From a checkpoint of a small transformer trained on Wikipedia.
Size: 15 layers, 4 heads of 128, MLP 2048 tanh GELU, vocabulary 8192.
Architecture: LayerNorm before each block, biases, tied embeddings.
Training: a variant of Muon for these matrices, 530M tokens, 8091 steps.
MLP neurons of a small language model. Each row is named by its layer, matrix (up: input weights) and neuron, and shows model dimensions 389-452. Each number is 200 + 40 x the weight over its row's rms, rounded and kept within 0 to 999.
A block is one neuron, or neurons of one layer that tend to fire together. After each block is what it responds to, as a language model described it from the Wikipedia text at the highest values.

L3.up384,210,246,232,272,227,186,142,172,239,230,194,195,150,203,261,195,224,185,193,157,226,198,208,186,198,226,230,176,214,217,170,214,156,179,145,261,213,204,175,208,166,199,206,207,221,227,146,125,263,193,222,183,210,264,136,216,123,178,138,178,159,158,255,166
L3.up394,180,250,180,315,211,194,181,221,268,218,202,293,184,216,234,165,211,194,209,189,185,274,228,175,255,247,230,282,230,233,194,225,185,232,154,194,253,225,234,214,141,175,153,171,158,166,200,79,219,196,239,111,273,203,160,189,184,204,168,239,222,200,200,254
L3.up675,224,142,182,235,138,221,156,213,174,162,190,232,222,216,192,172,162,198,140,166,207,214,206,172,158,216,203,188,258,182,197,199,128,252,209,186,139,271,179,239,243,200,175,264,185,185,238,184,177,176,127,235,207,176,96,186,245,174,173,208,164,164,144,200
L3.up873,144,193,184,111,272,174,197,169,146,169,248,220,204,152,180,225,205,225,200,213,162,198,206,159,224,235,213,239,173,202,157,163,144,203,159,197,186,206,190,237,165,148,187,200,158,198,218,203,190,223,188,161,289,310,222,140,213,241,177,188,171,220,195,123
L3.up951,139,161,198,146,181,241,135,216,278,190,196,190,208,182,160,202,206,197,201,129,190,232,198,181,211,203,163,209,288,235,224,215,209,237,138,215,227,190,218,249,246,175,234,220,194,148,167,194,254,214,229,237,246,215,109,145,135,249,272,124,172,178,197,139
L3.up1160,191,211,220,171,179,138,208,141,193,168,273,135,231,210,234,232,143,212,178,164,214,221,242,225,216,178,305,188,304,113,168,232,132,206,182,273,154,210,213,217,170,179,208,233,174,251,143,157,198,281,153,240,165,225,201,184,128,176,252,197,240,290,240,135
L3.up1482,198,213,178,245,214,126,99,193,269,134,191,188,161,143,241,164,125,219,170,145,235,226,156,197,276,219,269,243,151,142,231,196,115,232,131,188,193,202,151,167,169,165,230,221,152,198,239,211,152,107,201,170,230,246,161,137,213,150,250,129,209,162,237,267
L3.up1536,91,169,174,212,255,239,153,190,199,152,216,157,258,151,176,176,287,145,227,239,197,149,224,206,192,203,218,229,255,164,237,245,175,200,155,227,157,211,216,197,206,207,235,188,248,195,192,194,222,241,122,250,236,169,134,232,183,308,237,161,241,230,203,96
Responds to: Mostly the word local (also locality, localizing) after the or a, plus place and setting nouns like village, town, region, airport, location.

L4.up133,141,211,131,166,145,160,222,218,217,189,128,223,173,235,171,164,169,193,173,177,191,126,162,157,206,211,199,212,183,184,158,192,217,213,119,216,112,224,268,206,270,218,176,203,157,182,197,101,208,332,170,166,181,190,205,190,209,175,179,290,293,216,203,168
Responds to: Common nouns just after "the" that refer back to or classify an already-introduced topic, such as the village, the name, the family, the book, the film.

L11.up116,174,178,277,202,168,214,193,167,133,176,259,224,258,216,191,206,174,237,123,202,179,211,231,195,251,244,209,188,125,171,216,206,167,210,201,212,244,209,150,126,199,129,152,197,241,226,39,219,221,233,227,190,171,215,204,185,249,173,198,201,222,259,113,224
L11.up192,218,185,231,206,247,225,184,195,114,197,174,178,153,168,188,208,167,163,210,221,192,231,183,189,188,241,223,235,97,161,187,252,145,226,225,210,231,234,273,156,290,197,218,208,161,286,173,215,273,221,212,229,220,144,200,173,271,219,213,138,159,160,194,178
L11.up277,220,208,182,199,181,233,175,148,228,110,253,211,254,235,258,249,207,190,146,235,113,160,248,234,136,264,197,160,167,121,241,204,176,216,148,258,243,152,153,201,240,188,166,223,258,152,226,227,259,185,202,220,237,199,248,171,182,173,224,241,255,195,211,144
L11.up858,284,262,242,236,213,213,245,167,256,156,217,220,239,215,160,186,192,188,220,207,164,235,177,255,187,202,222,202,167,213,240,225,191,126,287,178,213,210,256,231,271,257,216,166,246,259,179,252,199,253,236,172,229,200,236,179,172,238,234,189,224,199,209,133
L11.up1129,180,241,114,238,200,217,186,189,124,169,217,201,207,198,163,257,162,145,173,180,243,197,287,280,275,224,131,178,187,203,179,205,248,250,232,266,223,117,202,241,179,204,223,178,178,179,215,252,210,189,170,189,211,159,234,95,244,257,139,168,166,232,224,206
L11.up1663,184,146,165,242,206,231,130,203,101,152,198,221,250,314,213,184,139,248,152,155,215,204,269,239,143,197,243,158,181,241,208,231,189,205,260,244,212,210,230,158,216,193,203,159,209,178,234,161,220,182,256,182,217,140,173,127,266,228,182,187,223,175,221,241
L11.up1699,183,129,259,236,175,224,216,206,96,261,314,206,229,251,168,201,145,190,169,214,207,217,227,167,203,284,232,280,133,176,171,147,200,213,218,163,195,254,139,237,216,213,242,320,164,156,196,198,126,224,246,210,210,211,219,273,261,188,221,182,206,195,176,261
L11.up1931,193,220,191,217,211,158,127,138,182,203,236,198,231,352,221,201,174,174,176,176,202,241,214,231,112,194,188,222,254,198,284,186,186,178,221,199,234,209,204,165,256,188,261,172,244,186,254,235,235,288,205,181,259,118,233,128,277,228,172,164,186,227,160,264
Responds to: Final word piece completing a proper name (person, place, band, organisation) already mentioned earlier in the text, e.g. Lis-le, Tins-ley, Dinulesc-u.

L11.up5,176,218,178,207,166,188,226,244,113,224,170,196,164,254,150,212,241,201,255,161,163,194,166,251,266,235,221,202,242,212,283,213,279,212,180,267,206,169,206,223,299,246,258,176,258,230,87,199,173,216,179,223,230,206,271,239,112,193,187,149,170,212,198,265
L11.up99,204,165,224,173,151,233,207,228,269,179,264,218,244,203,232,254,191,188,135,138,148,177,294,139,258,243,223,237,267,110,141,125,311,217,221,145,159,220,220,211,128,228,192,211,234,178,201,211,192,203,256,261,150,182,196,153,131,185,212,194,216,208,228,194
L11.up137,260,181,176,190,178,171,199,242,227,247,240,149,249,204,191,173,186,198,173,166,163,186,221,223,196,190,227,131,216,213,272,201,275,105,161,152,212,182,91,157,180,184,213,158,145,195,203,303,187,131,258,194,185,193,154,247,196,224,206,242,196,165,249,158
L11.up550,196,164,170,145,262,204,166,207,190,163,195,160,154,194,217,177,210,175,259,209,141,223,178,219,185,111,170,233,229,198,221,171,155,189,175,218,191,225,180,272,164,229,247,176,222,239,140,197,265,245,165,148,120,193,216,146,135,234,169,174,172,198,217,185
L11.up761,208,195,201,126,154,194,240,138,223,180,196,186,210,207,224,164,166,293,204,197,229,180,128,179,225,190,175,214,236,202,276,222,232,166,213,259,185,164,239,213,232,186,249,250,208,233,189,232,219,200,205,194,198,209,177,150,195,247,201,268,228,161,206,216
L11.up837,222,177,178,260,229,247,194,237,184,195,186,228,151,247,132,185,152,285,168,204,114,201,163,276,186,216,185,165,247,149,273,208,344,157,229,228,170,225,174,203,196,284,172,245,228,219,185,191,226,189,204,188,178,186,177,201,128,257,141,193,207,171,167,211
L11.up1150,189,254,247,211,234,200,217,247,284,174,235,160,151,226,243,153,177,184,203,230,154,192,196,199,262,246,284,181,168,207,243,242,169,282,291,171,219,230,305,171,142,231,174,183,197,202,168,187,213,176,165,209,224,133,188,185,183,192,181,164,135,229,158,218
L11.up1846,222,160,244,252,231,270,188,281,224,222,204,229,270,167,172,195,177,254,238,279,252,102,164,265,238,245,185,205,214,134,272,189,265,278,236,234,231,189,250,188,155,188,201,231,234,166,177,159,187,177,128,191,206,225,138,133,220,223,185,229,196,146,210,292
Responds to: Decimal points and other separators inside numbers, mostly in tables of vote shares, percentages and measurements, as in 58.5, 37.3, 4,319, 13:35.

L3.up70,279,206,236,256,222,239,161,175,242,204,170,199,200,190,273,271,232,231,156,168,137,218,239,184,287,229,195,148,175,232,275,173,210,178,145,175,202,202,169,140,167,216,185,209,240,208,190,184,216,218,175,162,164,224,258,250,183,235,278,222,128,131,200,208
L3.up148,233,221,208,197,174,216,196,222,192,186,242,178,203,233,230,171,202,150,209,292,223,239,216,166,200,110,222,168,157,144,207,118,216,167,167,142,248,241,201,242,254,188,241,203,250,250,155,205,214,192,133,143,206,243,224,136,216,148,219,170,258,143,281,235
L3.up566,104,224,226,195,214,159,169,216,218,238,130,179,215,311,162,157,157,216,166,249,200,176,164,235,228,161,155,223,174,231,178,152,178,185,279,234,215,331,132,204,238,151,244,226,196,258,153,221,177,228,196,213,141,170,231,203,179,298,253,243,178,141,223,215
L3.up837,154,121,172,169,229,221,168,205,180,181,107,176,223,138,168,195,249,135,166,218,212,139,241,250,197,282,203,217,173,186,216,175,195,198,237,213,198,207,150,122,211,154,245,150,167,252,190,135,245,160,157,143,217,249,99,230,222,279,229,109,193,186,287,185
L3.up927,211,232,175,162,210,256,170,258,234,198,250,149,186,179,271,247,153,178,230,320,205,216,116,223,211,213,212,218,182,185,310,180,231,220,159,200,194,245,193,211,174,313,202,204,242,175,246,260,190,193,194,224,176,171,242,181,226,181,218,172,194,175,247,235
L3.up987,220,217,180,201,224,202,190,253,196,241,232,149,202,252,172,180,230,206,206,267,203,234,213,233,107,197,216,203,141,173,204,186,168,197,219,271,168,201,122,148,161,184,287,242,120,173,168,267,260,209,96,218,101,189,183,189,195,239,182,184,213,184,171,179
L3.up1424,183,181,186,232,205,159,196,228,198,172,154,176,217,173,219,172,143,287,205,220,214,149,146,187,213,168,171,226,191,209,254,190,157,249,150,241,193,244,242,272,139,188,202,208,249,220,165,198,157,198,167,155,228,253,245,143,185,188,139,201,242,188,194,239
L3.up1603,209,202,268,204,176,201,170,224,247,152,161,210,176,222,219,160,200,235,263,234,172,172,201,212,189,157,191,254,183,291,231,254,114,246,220,198,261,246,243,197,144,236,193,183,168,211,199,219,186,162,234,201,164,192,143,154,256,201,242,232,220,194,210,208
Responds to: Tokens inside pipe-delimited stats tables, such as leading decimal points (.5, .190), opening parentheses before converted temperatures, and zero cells, plus some census and infobox figures.